MLP neurons of a small language model. Each row is named by its layer, matrix (up: input weights; down: output weights) and neuron, and shows model dimensions 16-111. Each number is 50 + 15 x the weight over its row's rms, rounded and kept within 0 to 99.
Before each neuron's rows, "fires on" lists the tokens most often at its 100 highest values on Wikipedia text that the model never trained on. A number after a token or word is its count.

fires on: "7" 29, "9" 15, "3" 11, "1" 9, "s" 7, "6" 5
L4.up999:31 68 53 19 50 47 57 20 53 48 53 60 74 55 63 75 43 58 48 69 70 31 26 45 58 61 58 34 40 76 52 45 57 57 44 28 46 36 49 21 55 46 42 67 50 65 44 90 25 59 26 41 63 68 20 65 77 60 33 52 32 75 41 57 42 44 23 80 69 45 35 40 67 48 70 44 36 22 68 23 50 83 53 41 43 49 68 52 39 51 50 55 54 73 53 64
L4.down999:42 59 59 62 71 09 44 52 55 49 45 41 57 45 55 59 71 60 29 37 55 56 44 33 50 43 33 55 37 64 49 56 44 56 11 49 21 58 17 30 42 55 63 53 56 75 75 35 60 53 62 56 78 73 31 60 64 48 47 58 40 67 59 38 68 30 55 55 12 50 71 29 44 35 59 49 64 47 28 64 63 55 63 42 61 35 03 59 67 48 66 52 45 70 66 74

fires on: "." 27, "-" 11, "d" 8, "s" 7, ")" 4, " |" 4
L8.up645:70 30 18 52 50 70 34 40 19 47 54 54 50 38 45 29 48 60 24 98 41 60 49 53 48 60 53 28 45 39 39 55 64 59 38 80 44 38 33 62 40 42 52 61 64 54 39 67 53 51 47 65 52 29 44 28 32 43 41 60 49 60 38 34 55 58 61 36 50 74 22 35 50 64 75 27 63 57 56 70 33 39 59 36 68 69 67 56 59 57 44 72 58 70 32 67
L8.down645:45 46 68 45 44 42 31 58 32 61 52 61 64 43 47 59 32 21 38 74 58 24 48 43 54 74 29 48 65 34 61 39 54 75 48 48 33 48 38 53 50 87 63 55 51 28 37 44 16 42 35 65 63 36 25 65 51 26 44 39 28 58 44 53 26 70 51 73 43 69 68 60 39 50 42 48 43 46 49 50 33 55 60 38 32 45 41 56 46 61 58 50 60 44 58 27

fires on: "0" 37, "le" 7, " least" 7, "1" 7, "able" 7
L4.up453:24 47 29 53 68 60 36 60 59 40 37 40 32 72 68 63 52 55 38 56 67 39 33 56 39 44 49 51 53 23 46 37 72 43 38 43 34 89 32 64 44 62 52 75 73 64 70 60 65 66 61 33 36 44 41 45 47 19 43 48 41 68 43 65 32 68 36 41 58 66 49 49 60 33 16 36 27 36 43 54 52 47 69 34 42 14 55 63 61 24 51 67 57 33 65 46
L4.down453:51 39 56 63 55 63 58 70 22 49 67 42 81 62 28 53 43 71 40 65 49 41 31 70 33 46 13 17 25 34 55 37 62 57 68 30 09 54 55 39 42 47 33 63 52 73 74 38 64 54 57 44 44 59 34 45 57 52 65 44 67 40 42 18 50 33 44 16 60 53 66 46 61 41 60 23 54 33 52 64 48 55 38 55 53 40 38 62 58 31 53 55 46 33 54 44

fires on: " At" 18, " at" 15, "At" 8, " only" 7, "s" 7, "h" 5
L5.up119:71 77 53 68 37 81 80 32 58 47 70 35 45 55 48 42 52 45 61 39 47 64 54 52 69 30 53 63 45 66 49 61 44 53 39 63 48 60 47 28 61 57 56 62 44 66 42 69 47 52 51 46 52 43 67 59 55 18 66 53 74 39 30 42 37 39 27 24 54 48 49 25 42 44 45 34 07 63 64 38 58 37 63 32 80 30 49 55 30 39 53 47 30 61 44 24
L5.down119:65 58 45 40 50 60 65 31 49 51 46 59 49 50 49 35 62 42 36 79 46 36 56 51 48 68 77 73 65 64 16 56 22 71 43 40 81 28 59 46 51 27 48 27 42 40 51 46 39 48 83 35 44 20 42 45 32 25 49 38 50 54 62 72 56 35 23 25 78 41 29 68 54 48 68 45 71 37 39 70 28 76 29 54 57 34 44 41 68 27 62 31 44 52 67 34

fires on: "." 24, " at" 17, " to" 6, " only" 4
L9.up589:54 43 35 40 32 58 76 39 45 45 61 39 38 59 65 31 59 30 30 36 52 64 44 49 18 31 60 56 45 91 29 44 84 64 49 65 32 40 42 33 41 62 54 48 51 37 63 41 55 40 30 51 37 29 76 52 29 68 62 52 56 50 17 65 61 30 56 32 53 59 55 66 45 69 41 47 34 55 69 27 51 37 58 48 34 39 83 56 50 40 37 39 43 47 54 27
L9.down589:67 51 58 56 38 45 32 34 54 36 43 60 67 55 40 54 47 38 69 77 48 44 52 31 46 76 75 62 65 50 52 52 46 45 90 49 44 32 57 49 70 49 59 64 38 41 69 82 46 24 70 38 43 67 66 28 42 61 42 39 43 41 49 54 50 73 73 52 55 50 37 62 61 39 40 68 58 63 41 50 40 46 73 75 54 33 41 73 52 45 49 32 56 44 65 45

fires on: "0" 21, "1" 12, "–" 9, " (" 8, "8" 7, " Hot" 4
L9.up920:38 35 61 26 44 53 48 29 18 69 52 66 69 54 54 31 59 55 65 62 44 73 19 29 41 49 42 64 29 42 37 34 38 64 61 72 41 30 57 74 72 61 49 55 66 44 28 28 30 43 38 47 47 49 59 38 10 55 62 36 46 38 19 33 68 73 52 66 50 65 35 59 38 66 59 39 09 55 74 63 52 53 55 27 43 51 59 41 45 41 55 22 33 40 55 60
L9.down920:61 22 71 66 49 27 66 67 32 79 40 45 41 75 57 52 98 38 56 62 26 50 26 17 70 48 30 57 60 53 15 48 49 41 39 51 47 37 67 47 35 60 44 52 61 31 60 38 50 61 61 73 36 39 44 56 44 45 57 52 57 46 34 53 72 59 66 60 58 43 67 61 55 42 49 55 39 45 74 49 54 59 74 85 32 47 23 60 15 80 38 69 35 58 38 66

fires on: " to" 46, "s" 16, " a" 9, " " 4
L8.up830:61 66 66 33 86 28 59 55 35 51 45 49 60 29 53 57 80 70 32 52 29 27 44 38 61 52 24 36 29 53 65 58 40 50 36 57 68 60 66 51 51 55 83 33 12 49 58 48 78 73 40 37 50 50 45 33 46 38 33 54 64 58 57 54 46 42 44 47 65 90 36 51 35 55 71 49 36 26 77 37 48 57 28 57 43 62 49 57 27 52 45 63 56 65 41 53
L8.down830:13 46 43 38 23 39 31 40 20 71 12 62 72 27 37 37 34 39 66 48 33 44 62 68 46 41 63 98 43 37 32 54 66 46 62 76 74 61 49 22 51 29 58 48 71 62 54 42 59 64 25 46 37 56 45 33 31 67 57 51 57 45 51 61 49 38 59 13 60 47 32 74 33 43 40 24 04 38 55 42 54 66 49 60 46 46 45 49 37 43 34 40 48 40 47 55

fires on: "'" 52, "(" 11, "’" 10, "ber" 6, "ca" 5
L4.up928:57 50 72 29 36 59 44 36 56 55 54 59 46 57 66 46 50 36 42 49 52 49 48 52 69 46 35 31 38 42 27 53 45 59 83 76 60 33 60 32 34 56 27 33 51 63 49 55 31 72 30 56 44 32 23 36 45 44 29 45 55 65 37 61 59 43 74 60 52 51 44 77 56 69 09 71 45 43 43 39 67 26 63 35 36 42 57 28 34 14 27 52 53 52 47 70
L4.down928:53 51 54 44 73 42 77 38 41 56 49 20 41 58 47 42 45 50 33 37 60 57 53 36 53 69 27 33 61 56 74 38 56 56 59 53 22 59 52 70 33 50 41 31 61 74 38 69 64 63 55 46 63 58 46 57 21 54 80 27 44 72 57 42 47 63 30 34 63 29 76 68 68 44 38 43 35 35 58 52 55 73 65 53 52 60 59 60 60 05 65 55 21 64 60 46

fires on: "i" 13, " a" 12, "8" 8, "e" 7, " of" 6, "ana" 5
L9.up568:68 50 60 75 18 55 56 39 32 46 29 53 71 61 39 50 44 57 42 36 61 68 41 46 54 53 57 70 80 62 67 61 32 35 58 38 51 34 44 39 88 21 35 73 47 74 92 50 47 70 51 58 50 68 18 40 44 64 58 30 50 45 67 59 31 22 31 44 68 41 11 37 43 29 53 47 50 39 54 77 70 67 48 48 42 51 26 44 24 28 56 55 18 35 48 48
L9.down568:71 69 52 80 59 49 57 61 47 48 39 40 44 30 55 60 43 64 46 44 43 42 44 34 56 56 64 39 76 44 66 31 41 86 51 64 41 51 75 91 14 69 49 22 48 68 64 41 20 57 35 78 45 45 44 42 36 49 42 62 51 43 48 62 70 53 51 40 60 56 39 62 13 49 57 75 77 39 37 53 71 35 70 42 50 65 72 68 56 40 52 19 35 42 72 39

fires on: "9" 27, "7" 17, "4" 15, "2" 12, "8" 9
L5.up795:32 48 49 46 51 47 67 28 48 74 64 40 51 20 47 60 43 35 59 37 23 69 42 31 63 40 78 58 32 34 69 76 59 58 66 17 50 65 61 28 57 37 45 47 44 58 80 55 41 75 47 59 48 66 51 77 60 48 21 48 50 60 31 64 55 38 22 46 47 36 40 41 41 51 55 34 19 59 17 53 39 50 54 53 57 56 65 50 60 61 48 57 83 54 35 41
L5.down795:42 48 43 28 39 32 78 71 31 01 45 49 59 16 78 54 52 48 62 30 63 69 24 18 44 39 63 68 66 67 62 71 51 56 41 52 69 41 46 30 47 48 58 87 38 59 75 24 52 35 51 79 69 47 49 42 76 53 57 61 29 68 51 50 37 36 67 54 35 58 65 38 20 41 47 58 43 54 46 60 72 69 76 52 44 60 47 52 57 41 50 40 54 64 55 67

fires on: " on" 18, " at" 11, " Pa" 9, " from" 7, " –" 6, "d" 5
L10.up447:40 39 44 51 27 29 48 37 50 39 29 51 70 50 36 64 51 57 75 54 61 63 35 74 54 24 55 42 46 62 46 75 38 28 50 44 47 27 56 44 48 52 27 43 65 36 25 67 72 58 75 45 53 28 52 31 58 48 47 28 58 68 27 55 49 38 84 50 87 43 36 71 54 88 37 34 60 31 43 67 27 48 68 42 30 34 43 56 52 36 28 26 42 62 44 52
L10.down447:67 56 51 46 43 32 62 33 72 59 40 51 77 48 66 28 30 56 38 44 56 46 56 61 57 64 70 77 28 76 43 64 57 62 39 66 54 65 60 58 58 78 34 52 73 39 57 59 43 46 59 43 67 55 44 67 26 67 44 16 36 51 43 58 51 43 50 42 46 40 54 59 28 56 45 42 56 46 58 57 33 45 10 53 50 47 50 70 68 46 51 41 59 46 17 42

fires on: "'" 45, "en" 7, "a" 6, "(" 5, "ON" 5
L5.up607:69 55 61 69 21 62 67 53 61 51 53 59 72 45 63 85 56 20 63 56 42 67 32 42 51 71 57 37 59 36 56 55 35 55 66 48 59 76 54 56 52 67 45 26 29 53 19 65 28 52 42 54 68 42 40 70 58 78 29 31 58 64 39 59 41 70 43 48 78 33 51 63 36 40 20 62 48 73 47 26 43 60 30 44 43 47 49 42 40 16 34 35 58 51 37 78
L5.down607:39 54 85 59 41 17 49 30 53 55 76 40 72 60 74 52 63 65 51 59 72 71 57 63 56 35 66 55 63 49 29 42 53 48 61 52 28 38 67 78 66 55 64 32 29 56 59 53 51 43 51 31 52 46 44 34 37 27 53 54 43 47 48 18 40 57 43 37 42 32 54 69 60 61 18 46 60 50 87 38 52 49 46 52 77 51 35 72 45 39 68 55 30 95 15 44

fires on: "." 56, "s" 8, "e" 5, "'" 4, "et" 4
L4.up484:55 91 48 32 46 48 40 42 42 47 47 43 47 44 53 51 35 32 41 34 34 60 41 49 72 39 44 38 36 48 41 82 15 49 26 61 55 44 49 32 38 33 46 44 52 40 28 59 82 56 42 26 44 36 54 42 65 60 53 45 61 65 43 75 40 54 76 58 64 57 19 27 61 57 56 59 36 56 38 70 45 54 24 38 35 53 73 52 56 35 26 53 55 71 62 36
L4.down484:39 44 45 63 27 64 53 16 54 36 46 61 42 56 55 42 29 45 30 32 61 32 29 72 68 59 30 42 64 53 33 03 38 70 67 44 43 53 33 51 23 51 53 54 41 72 48 60 75 50 57 65 40 51 58 44 49 64 57 58 41 63 50 48 58 65 63 46 38 61 54 23 29 53 64 43 40 47 38 59 29 47 73 50 42 36 49 43 67 37 73 45 47 44 63 45

fires on: "'" 69, " votes" 6, "’" 4
L3.up380:55 57 68 54 55 43 50 54 50 44 64 74 68 54 69 50 77 54 47 57 56 59 46 68 82 41 36 52 64 42 53 34 27 45 72 55 77 29 85 65 65 64 36 41 43 47 24 65 42 60 54 51 71 50 47 52 77 31 60 44 61 45 58 67 37 66 13 47 47 54 67 60 42 23 56 43 48 34 56 42 70 42 60 35 24 54 62 26 26 35 26 64 63 50 39 52
L3.down380:36 63 76 46 41 59 37 66 80 40 41 52 20 46 58 47 54 67 60 51 64 63 56 67 46 70 49 35 74 26 43 45 75 51 55 50 26 40 48 51 42 72 48 21 47 79 60 53 53 35 60 62 66 60 58 47 35 39 48 41 48 67 28 55 35 39 43 45 45 19 15 58 73 45 75 62 66 52 41 33 47 75 38 45 44 38 27 55 80 25 49 53 46 29 28 42

fires on: "9" 54, "0" 11, "," 9, ")" 6, "2" 6, "1" 5
L4.up961:59 38 65 33 51 49 77 50 59 36 32 63 27 37 49 46 52 70 42 40 27 46 48 39 64 66 77 62 38 69 43 31 27 45 55 61 68 23 34 43 24 41 50 31 59 44 55 71 27 70 27 61 20 51 54 72 46 47 54 52 63 65 46 69 42 81 38 40 16 37 81 77 51 61 62 39 51 57 37 55 63 25 74 34 40 44 63 36 54 82 74 48 58 77 57 55
L4.down961:41 38 27 31 36 57 53 47 55 48 34 54 30 26 68 39 67 59 59 79 36 59 61 52 57 58 55 70 39 64 55 29 73 33 34 42 60 57 41 66 53 53 35 50 44 39 53 39 51 68 16 57 78 32 40 77 38 67 54 59 60 39 46 50 47 43 30 36 63 21 26 68 33 68 47 49 39 32 25 39 63 26 42 39 45 61 89 35 74 65 57 46 36 18 71 66

fires on: " be" 16, " was" 13, " is" 7, " USA" 7, " were" 6, "UR" 5
L9.up357:71 47 53 27 65 71 53 23 44 67 53 45 59 37 28 17 33 62 41 44 78 51 68 44 48 33 62 72 69 66 68 37 74 78 32 61 50 30 65 37 61 27 63 56 51 39 57 39 53 34 75 54 43 47 60 26 51 34 43 36 43 59 51 35 48 61 99 44 55 57 50 68 31 44 72 57 58 45 57 55 36 67 60 62 43 43 32 85 61 31 60 45 79 53 40 46
L9.down357:30 40 66 33 32 31 64 60 36 59 33 57 36 30 61 47 70 20 75 34 62 43 39 73 86 51 49 39 38 30 51 45 44 36 53 61 26 26 54 54 82 63 31 51 53 46 70 44 69 64 48 58 64 40 50 35 77 72 79 16 57 60 47 22 44 40 48 41 56 41 47 54 34 74 23 52 41 57 30 22 56 55 48 62 52 55 41 48 43 69 35 26 46 44 43 73

fires on: " –" 22, " from" 19, " con" 10, " pro" 7
L8.up371:42 44 49 64 49 51 76 54 64 39 55 58 51 48 25 37 40 56 35 29 46 40 42 71 77 24 51 47 25 41 63 21 39 16 21 63 51 64 46 33 61 51 53 65 68 43 23 61 37 64 51 40 58 42 37 38 42 25 51 37 59 44 51 39 40 35 31 50 64 53 56 48 64 79 58 58 25 38 41 37 35 51 93 38 40 38 44 44 71 62 22 26 27 41 72 69
L8.down371:42 40 53 36 43 63 50 22 48 75 51 49 39 51 46 52 41 53 32 43 48 47 45 37 58 48 89 75 52 44 31 47 66 55 29 62 60 50 85 54 74 50 51 55 33 58 65 58 60 32 30 42 35 69 57 32 65 38 65 48 20 52 64 49 46 68 55 40 54 48 60 22 63 60 32 22 97 48 60 35 68 44 37 51 29 50 58 68 18 63 21 72 58 35 30 38

fires on: "." 53, " " 18, "1" 7
L10.up258:40 25 45 47 61 41 69 57 37 46 48 52 43 58 54 53 40 46 58 57 49 55 28 50 40 60 60 44 62 37 54 58 70 32 60 41 27 43 36 66 36 66 48 58 52 47 46 57 39 16 47 65 17 56 34 45 45 41 86 34 47 69 34 60 54 66 76 38 44 47 50 57 41 54 51 48 49 49 60 65 49 57 59 42 29 23 57 54 58 63 54 74 26 47 61 60
L10.down258:57 48 97 57 43 40 50 69 15 56 38 48 54 67 57 39 68 43 42 43 59 37 26 47 62 39 66 51 53 53 59 44 64 68 55 40 44 43 36 51 24 47 35 66 54 42 17 37 50 22 50 46 23 50 20 68 62 25 46 59 25 51 15 32 31 55 43 60 44 76 92 45 63 51 45 62 54 31 54 72 50 50 51 35 44 44 51 75 67 68 53 63 17 46 54 48

fires on: "n" 18, "d" 16, "f" 8, "id" 5, "ni" 5
L3.up464:69 55 36 52 43 50 67 32 32 40 49 58 33 46 48 39 32 21 39 65 49 47 66 34 59 62 33 41 50 52 60 32 75 45 52 50 67 32 72 36 35 44 90 48 52 51 39 46 49 84 61 65 02 63 47 41 71 50 55 59 36 39 39 51 69 66 33 61 62 64 55 57 46 83 72 61 62 70 44 68 58 58 78 62 53 54 52 46 43 61 18 35 68 52 60 55
L3.down464:51 45 58 58 52 25 51 46 25 43 44 66 46 57 35 61 52 57 57 59 60 70 54 54 71 72 40 52 53 33 44 37 31 29 44 59 49 58 60 65 64 67 56 61 54 42 45 57 59 31 34 74 70 74 54 28 21 69 39 60 48 60 55 34 54 76 43 54 34 71 03 38 28 61 70 44 26 53 45 68 35 40 64 63 51 43 25 46 58 72 32 42 79 41 27 39

fires on: "2" 17, "i" 14, "9" 9, "f" 7, "ple" 6, "8" 6
L3.up613:68 59 40 54 59 45 50 60 60 49 64 82 26 54 26 75 50 50 46 52 35 58 51 47 52 43 70 48 70 60 90 48 42 24 54 52 51 58 58 51 38 35 65 64 33 35 55 56 62 90 26 38 37 49 48 44 64 37 57 63 64 33 79 64 61 63 64 52 62 24 30 44 36 32 69 31 67 37 42 31 79 43 56 70 43 48 48 49 42 62 49 49 47 38 61 47
L3.down613:46 36 37 77 59 43 53 48 63 15 49 65 56 63 64 32 25 61 45 67 73 55 66 47 57 51 36 54 44 61 50 32 40 61 55 70 52 56 46 99 35 44 37 52 52 48 37 38 54 51 58 66 62 27 42 56 63 27 59 70 69 55 42 35 70 33 52 45 46 40 15 46 55 33 64 65 57 67 47 65 50 44 70 58 50 38 82 23 33 29 62 56 23 68 54 63

fires on: ":" 17, " by" 16, "in" 11, "li" 7, "3" 6, "an" 5
L5.up192:54 47 26 79 55 52 62 55 22 27 68 53 35 52 59 69 65 42 66 49 57 36 78 50 45 52 35 61 25 28 52 45 33 19 27 51 47 54 46 47 24 36 45 42 54 53 60 39 38 43 66 49 57 43 51 41 64 53 59 39 67 78 44 54 81 64 20 59 39 62 31 32 43 54 50 37 43 79 37 50 25 58 67 58 52 65 30 54 49 32 44 55 45 53 70 45
L5.down192:50 29 36 54 35 68 32 40 70 47 40 44 62 37 62 17 65 59 41 49 26 60 41 35 45 47 48 59 72 37 51 42 70 40 55 68 41 49 38 59 35 61 55 43 27 27 54 45 41 53 35 81 70 31 66 36 83 59 67 34 48 67 67 52 52 70 69 53 43 73 60 43 56 71 33 34 48 64 57 16 54 36 81 54 22 26 58 46 24 59 32 47 67 47 52 43

fires on: " a" 25, "A" 18, "|---|---|" 13, "|---|---|---|" 9, "---|---|---|---|" 8, " A" 5
L8.up649:53 40 43 53 34 45 34 71 44 69 79 45 26 20 41 16 66 40 55 33 38 80 47 58 48 49 67 57 40 44 42 40 45 33 25 64 32 47 49 53 29 26 66 62 62 51 56 49 46 52 45 72 50 73 74 42 58 76 46 65 41 57 39 53 76 37 71 83 53 37 47 43 29 58 47 36 47 18 53 45 43 46 64 50 73 51 60 55 66 43 29 49 40 60 74 64
L8.down649:70 50 51 48 38 22 46 44 55 64 43 69 55 71 51 53 58 91 48 48 82 39 50 65 57 72 37 40 67 43 53 56 48 60 67 66 58 28 57 50 54 70 50 40 51 40 71 59 51 64 60 45 49 29 37 46 38 62 33 44 35 58 76 35 36 63 40 54 44 52 70 63 55 54 31 59 56 38 44 26 29 70 33 36 50 43 11 13 37 53 35 72 49 35 50 66

fires on: " " 100
L9.up592:49 35 59 57 50 50 63 23 36 63 49 32 64 35 59 66 54 46 71 54 24 29 69 48 52 41 48 49 46 28 46 30 23 47 38 41 34 45 50 63 73 09 54 40 63 42 70 14 43 51 31 55 37 31 58 30 40 38 61 32 42 80 48 71 63 51 42 45 09 57 65 50 52 69 45 60 21 65 57 56 38 39 49 63 52 69 56 37 56 70 63 23 63 20 40 68
L9.down592:49 64 37 66 50 39 41 53 48 94 48 33 39 39 61 34 36 41 57 50 33 62 54 64 49 40 43 45 60 39 56 58 39 44 13 51 54 29 59 69 43 43 75 57 57 49 72 52 52 48 42 38 45 43 47 30 62 42 42 00 74 41 71 38 60 38 49 61 41 61 79 49 54 22 47 33 41 61 47 65 28 54 33 53 63 63 44 50 69 73 54 82 48 51 53 45

fires on: "ed" 14, "o" 9, "e" 9, "lo" 7, "d" 6, "n" 5
L4.up201:33 68 56 64 66 33 59 36 46 16 45 57 24 49 18 43 49 60 33 48 54 37 52 63 62 38 41 44 43 62 29 57 62 45 40 54 59 52 84 69 57 49 53 64 52 46 17 42 49 56 47 78 12 62 40 27 45 39 21 61 47 51 56 62 45 46 54 61 52 50 22 66 59 60 88 42 68 58 59 22 64 62 47 84 67 47 54 28 45 50 47 25 44 36 31 34
L4.down201:61 65 82 58 30 44 41 37 20 21 53 41 67 44 53 47 36 37 36 53 48 48 58 49 71 35 47 41 43 71 35 45 46 58 30 67 51 41 52 42 78 36 53 49 56 47 62 52 46 00 68 13 61 56 53 14 62 54 38 46 18 40 47 45 41 53 57 77 57 41 41 39 48 36 39 36 61 43 22 48 36 44 57 22 49 67 24 26 52 51 27 63 43 49 53 70

fires on: "-" 18, "0" 14, " about" 7, "3" 6, " following" 6, "2" 4
L4.up905:61 49 64 14 50 62 38 30 68 52 48 49 49 61 60 74 37 63 29 88 54 47 33 50 44 50 75 55 55 44 39 45 35 41 52 49 25 59 51 90 37 30 67 24 58 44 38 53 68 99 37 30 12 58 46 34 24 62 74 43 35 62 72 41 38 67 15 58 56 30 56 68 56 48 47 59 52 58 40 59 47 34 46 51 47 51 53 51 77 58 68 27 54 53 60 44
L4.down905:54 21 28 45 69 52 36 47 48 46 63 64 79 60 51 34 68 43 68 80 39 38 66 69 64 39 20 54 70 55 43 62 50 44 37 38 40 52 46 51 60 60 56 40 53 38 48 47 74 22 69 36 73 24 26 49 36 31 79 66 74 48 13 34 52 59 54 45 40 38 60 50 69 39 46 27 25 22 50 29 50 57 66 66 72 28 63 42 42 33 80 38 83 46 68 59

fires on: "-" 44, "/" 7, " " 7, "," 5, "ul" 4
L8.up344:60 68 60 32 34 64 52 51 55 60 57 65 68 53 77 55 46 24 65 66 50 48 41 32 45 31 73 58 78 68 31 50 33 51 56 57 10 28 63 63 38 70 52 55 71 54 50 68 43 44 29 79 22 50 25 68 23 58 41 09 59 49 53 28 46 67 66 38 43 21 46 54 58 67 44 52 37 74 45 78 41 42 60 27 40 47 66 29 41 33 52 67 66 35 39 40
L8.down344:83 56 56 63 54 56 39 55 55 25 55 36 44 50 56 70 37 68 62 47 49 34 65 50 43 44 35 33 65 27 50 31 28 58 46 67 44 58 34 44 13 50 57 41 39 70 59 49 63 56 33 36 23 66 46 11 69 09 49 47 52 47 35 68 23 68 36 47 38 58 73 69 67 56 67 46 34 32 44 83 38 58 59 70 36 63 50 51 64 67 44 55 58 16 45 60

fires on: " is" 20, " was" 17, "m" 11, " not" 6, "0" 4
L9.up36:40 19 46 44 52 67 24 38 34 75 59 42 43 40 38 51 48 66 41 41 63 64 56 25 77 81 56 63 72 49 39 55 54 38 44 27 47 33 70 62 43 72 42 58 58 62 46 49 49 47 47 36 41 36 38 46 34 66 71 50 40 40 51 47 84 50 70 65 47 32 37 83 62 29 55 78 57 53 45 51 12 78 35 51 51 28 50 40 39 64 53 46 52 46 40 41
L9.down36:44 66 50 44 54 30 62 72 18 47 55 62 48 36 68 65 67 23 70 42 66 25 53 66 45 45 61 74 53 25 46 37 39 49 46 49 22 49 45 45 32 25 49 49 68 64 30 36 57 64 46 46 71 57 76 37 45 55 43 23 41 45 39 40 23 53 66 35 42 42 51 50 49 58 54 24 62 31 43 49 53 36 61 59 29 57 51 54 63 57 45 84 58 63 69 87

fires on: "A" 25, " a" 9, "de" 7, "the" 5, " A" 5, "-" 4
L9.up233:70 62 18 52 68 77 46 39 20 65 54 81 49 69 56 48 67 41 62 67 29 50 44 66 68 53 63 61 37 63 35 44 34 24 51 76 44 63 73 60 70 21 53 46 36 62 69 52 46 60 52 48 40 51 54 60 72 63 34 53 73 28 56 51 29 29 45 58 70 56 53 33 62 59 47 24 27 60 44 71 33 59 58 50 46 59 44 50 54 25 45 58 50 48 42 59
L9.down233:27 47 43 47 12 54 58 60 54 48 44 62 50 39 44 31 75 69 27 61 20 47 58 51 63 72 46 37 56 50 64 76 55 64 63 40 51 41 39 41 52 57 24 58 52 58 70 46 57 50 74 62 43 37 49 52 45 30 45 58 24 55 61 50 41 22 62 42 69 86 66 76 67 39 18 43 33 61 40 29 52 54 33 64 51 33 37 42 60 32 28 61 35 54 48 37

fires on: ":" 11, "or" 9, " with" 9, "with" 9, "-" 7, "in" 6
L5.up730:47 57 15 59 28 26 57 67 40 26 54 59 48 50 73 36 34 64 56 57 60 58 68 34 60 67 69 22 45 43 37 72 54 48 44 43 52 63 49 57 46 44 63 25 43 81 32 55 24 42 40 26 50 76 62 52 52 39 65 49 49 69 65 60 41 52 34 39 50 22 46 18 39 55 66 59 43 62 59 62 44 48 44 68 37 67 69 61 55 90 59 67 51 61 65 32
L5.down730:54 44 52 42 75 42 48 38 26 24 59 29 36 38 50 40 37 42 18 61 28 41 61 46 41 42 41 42 55 42 47 47 54 64 42 42 51 36 18 68 54 53 99 47 47 33 58 51 37 28 53 78 59 44 38 47 67 62 62 45 65 55 44 79 41 46 30 65 52 90 31 52 64 64 35 68 68 56 27 30 55 29 50 51 41 60 58 67 57 42 37 54 45 66 62 41

fires on: " and" 54, "u" 10, "ven" 6, "a" 6, "de" 4
L4.up420:23 67 60 78 19 31 62 29 31 45 46 55 43 39 55 59 47 39 56 66 32 63 66 44 42 50 75 47 46 45 30 79 54 91 30 57 36 45 24 52 59 44 51 35 36 54 69 49 57 68 64 63 44 71 22 56 51 35 40 54 45 60 40 52 27 68 38 43 41 47 77 48 46 47 47 72 92 51 38 47 60 57 32 45 68 49 66 41 63 62 59 41 72 49 39 48
L4.down420:87 35 40 42 75 57 53 48 23 44 68 44 41 34 63 53 54 52 73 61 51 50 14 35 43 34 57 19 37 57 48 60 40 61 53 46 40 36 69 37 73 50 64 44 41 46 37 36 42 69 68 57 63 55 37 43 61 71 42 27 41 39 36 49 43 30 64 65 26 38 57 68 71 53 65 67 55 78 48 41 47 65 53 43 54 28 46 47 56 49 57 51 67 49 30 35

fires on: " " 95, " p" 5
L10.up257:47 38 15 58 31 51 35 36 54 70 50 15 62 38 49 31 41 33 49 44 25 45 51 46 41 49 62 50 32 36 65 52 48 59 53 53 37 34 76 34 62 47 64 50 48 33 53 36 26 70 43 41 22 53 50 57 57 71 60 36 37 51 33 55 51 80 46 55 46 44 78 59 57 16 32 67 52 33 66 77 42 21 68 57 77 50 55 56 62 76 63 42 43 68 47 71
L10.down257:63 58 68 69 37 48 54 63 60 57 26 57 38 55 61 53 41 38 42 44 28 57 59 67 53 55 64 29 26 24 40 68 43 63 50 52 77 16 55 23 62 50 44 49 50 76 61 50 47 62 41 43 58 26 61 40 31 42 40 20 40 43 56 48 43 52 58 57 68 34 77 42 47 41 51 60 53 51 53 36 21 53 57 53 46 53 60 34 62 54 34 53 45 41 50 21

fires on: "s" 29, "." 19, "0" 9, "6" 5, "7" 4, "th" 4
L8.up266:37 59 63 41 17 37 38 50 58 66 81 29 51 35 48 31 44 42 51 39 64 30 58 26 34 26 70 27 38 58 46 79 43 52 70 68 34 13 36 64 60 27 30 35 51 53 39 71 42 35 67 51 33 51 47 40 33 52 29 59 73 56 57 57 49 44 64 47 38 55 39 52 58 68 49 52 16 40 69 70 52 66 45 48 45 74 53 38 70 35 49 67 48 55 56 58
L8.down266:72 47 63 49 44 44 45 29 24 67 34 40 57 65 36 44 52 64 53 87 38 68 43 34 27 25 40 63 69 44 69 34 44 41 60 44 38 66 67 46 32 59 46 42 56 39 64 60 53 41 62 71 54 45 80 39 78 70 48 53 52 87 28 00 46 52 57 49 36 51 66 32 41 72 30 65 46 54 62 63 61 76 81 66 39 37 60 50 74 42 63 65 30 39 64 55